config.toml
d_mlp = 1536
init = "normal"
lr_mult_qkv = 0.5
lr_mult_down = 2.0
beta1 = 0.93
MLP neurons of a small language model. Each row is named by its layer, matrix (down: output weights) and neuron, and shows model dimensions 96-191. Each number is 500 + 40 x the weight over its row's rms, rounded and kept within 0 to 999. Numbers have three digits each.
Before each neuron's rows, "raises" lists the tokens whose logits its output raises most directly, leaving later layers aside.

raises: ")", "),", "%)", ");", ")\""
L14.down7:533544534501498501518493520584460566537555522507437480446523470540484538502445517511427506547468530471617441500570548504560501532511441453514520490439469516514467558470490499468456520507531504483547515368460488536546520467482476566545498485468462538481473498483579426516530441481481528446

raises: "700", "500", "78", "650", "350"
L14.down356:446468588498499516538561535512459450497454488518465505568536464376483491559555519536471452508497561483472474465517514479470477559464520486507498474498511487458508549463520461496501453483415470518441518492480555518470499541557565548501493484500467486557481480453483519503501503490507510435

raises: "res", "ence", "ible", "es", "its"
L14.down1144:524453535501497497494508577433455551537523507549520498582520525511541482585478522446528476455488544461576472529475468382463502440482536519461529478525566505524478453491500519501519497456533542511554434505495546436460465455493467486462538464465467496465539462455514499472500511530477471523

raises: "ines", "ut", "uf", "an's", "ux"
L14.down235:507547420441506549512528511469481502518473469445449561502525453425492506508475484463437520532585567575480470505516525465545557519479518507452539522519509487504477513468421488476475516486501552488543517489556478517508510489548611521463477529542557486540470486502489444476499531595464487488

raises: "ologist", " artist", " writer", "encer", "ist"
L14.down647:538455544496427520458540523460528468458575429566549514494537506554598544513526548492436494492485402579506469480451532518495514525526499545540525516504476533570579533503509453471450565510490490487502515512503558546425466475482536542565495489517568544501468588426497457472533437476535498483

raises: "0", "5", "worth", "1", "2"
L14.down16:444488521541515531506454523489517437549444453481471483484546486510498446468471481443414469510500560560554537563492524467487552493480537524470505491434451453557450496465473461466498492506480472538529519521492504501480496539521447547545474512514480460417546566453476508487528518541443597540

raises: "0", "age", "2", "1", "9"
L14.down503:535545538476510502497465471474500458494455465460495479556445504433523560421495499549532528635502462453575536530535517501498565470457564448588451580512506483561500448447494467433413433499466531485467543474492477459497496490506507555546496512498557565426445487527487548509513536524488462488

raises: "\")", ")===\n", ")\"", ").", "),"
L14.down531:518503551522529548537508493479486568536503510521531514507512469552519539498486507482452473520497464531665524526485477569556547481497386507563534451513513477595485490432522503477499538526536495434574454437427515501487455544492434488494523552473523495484449486546475503490533460431464487460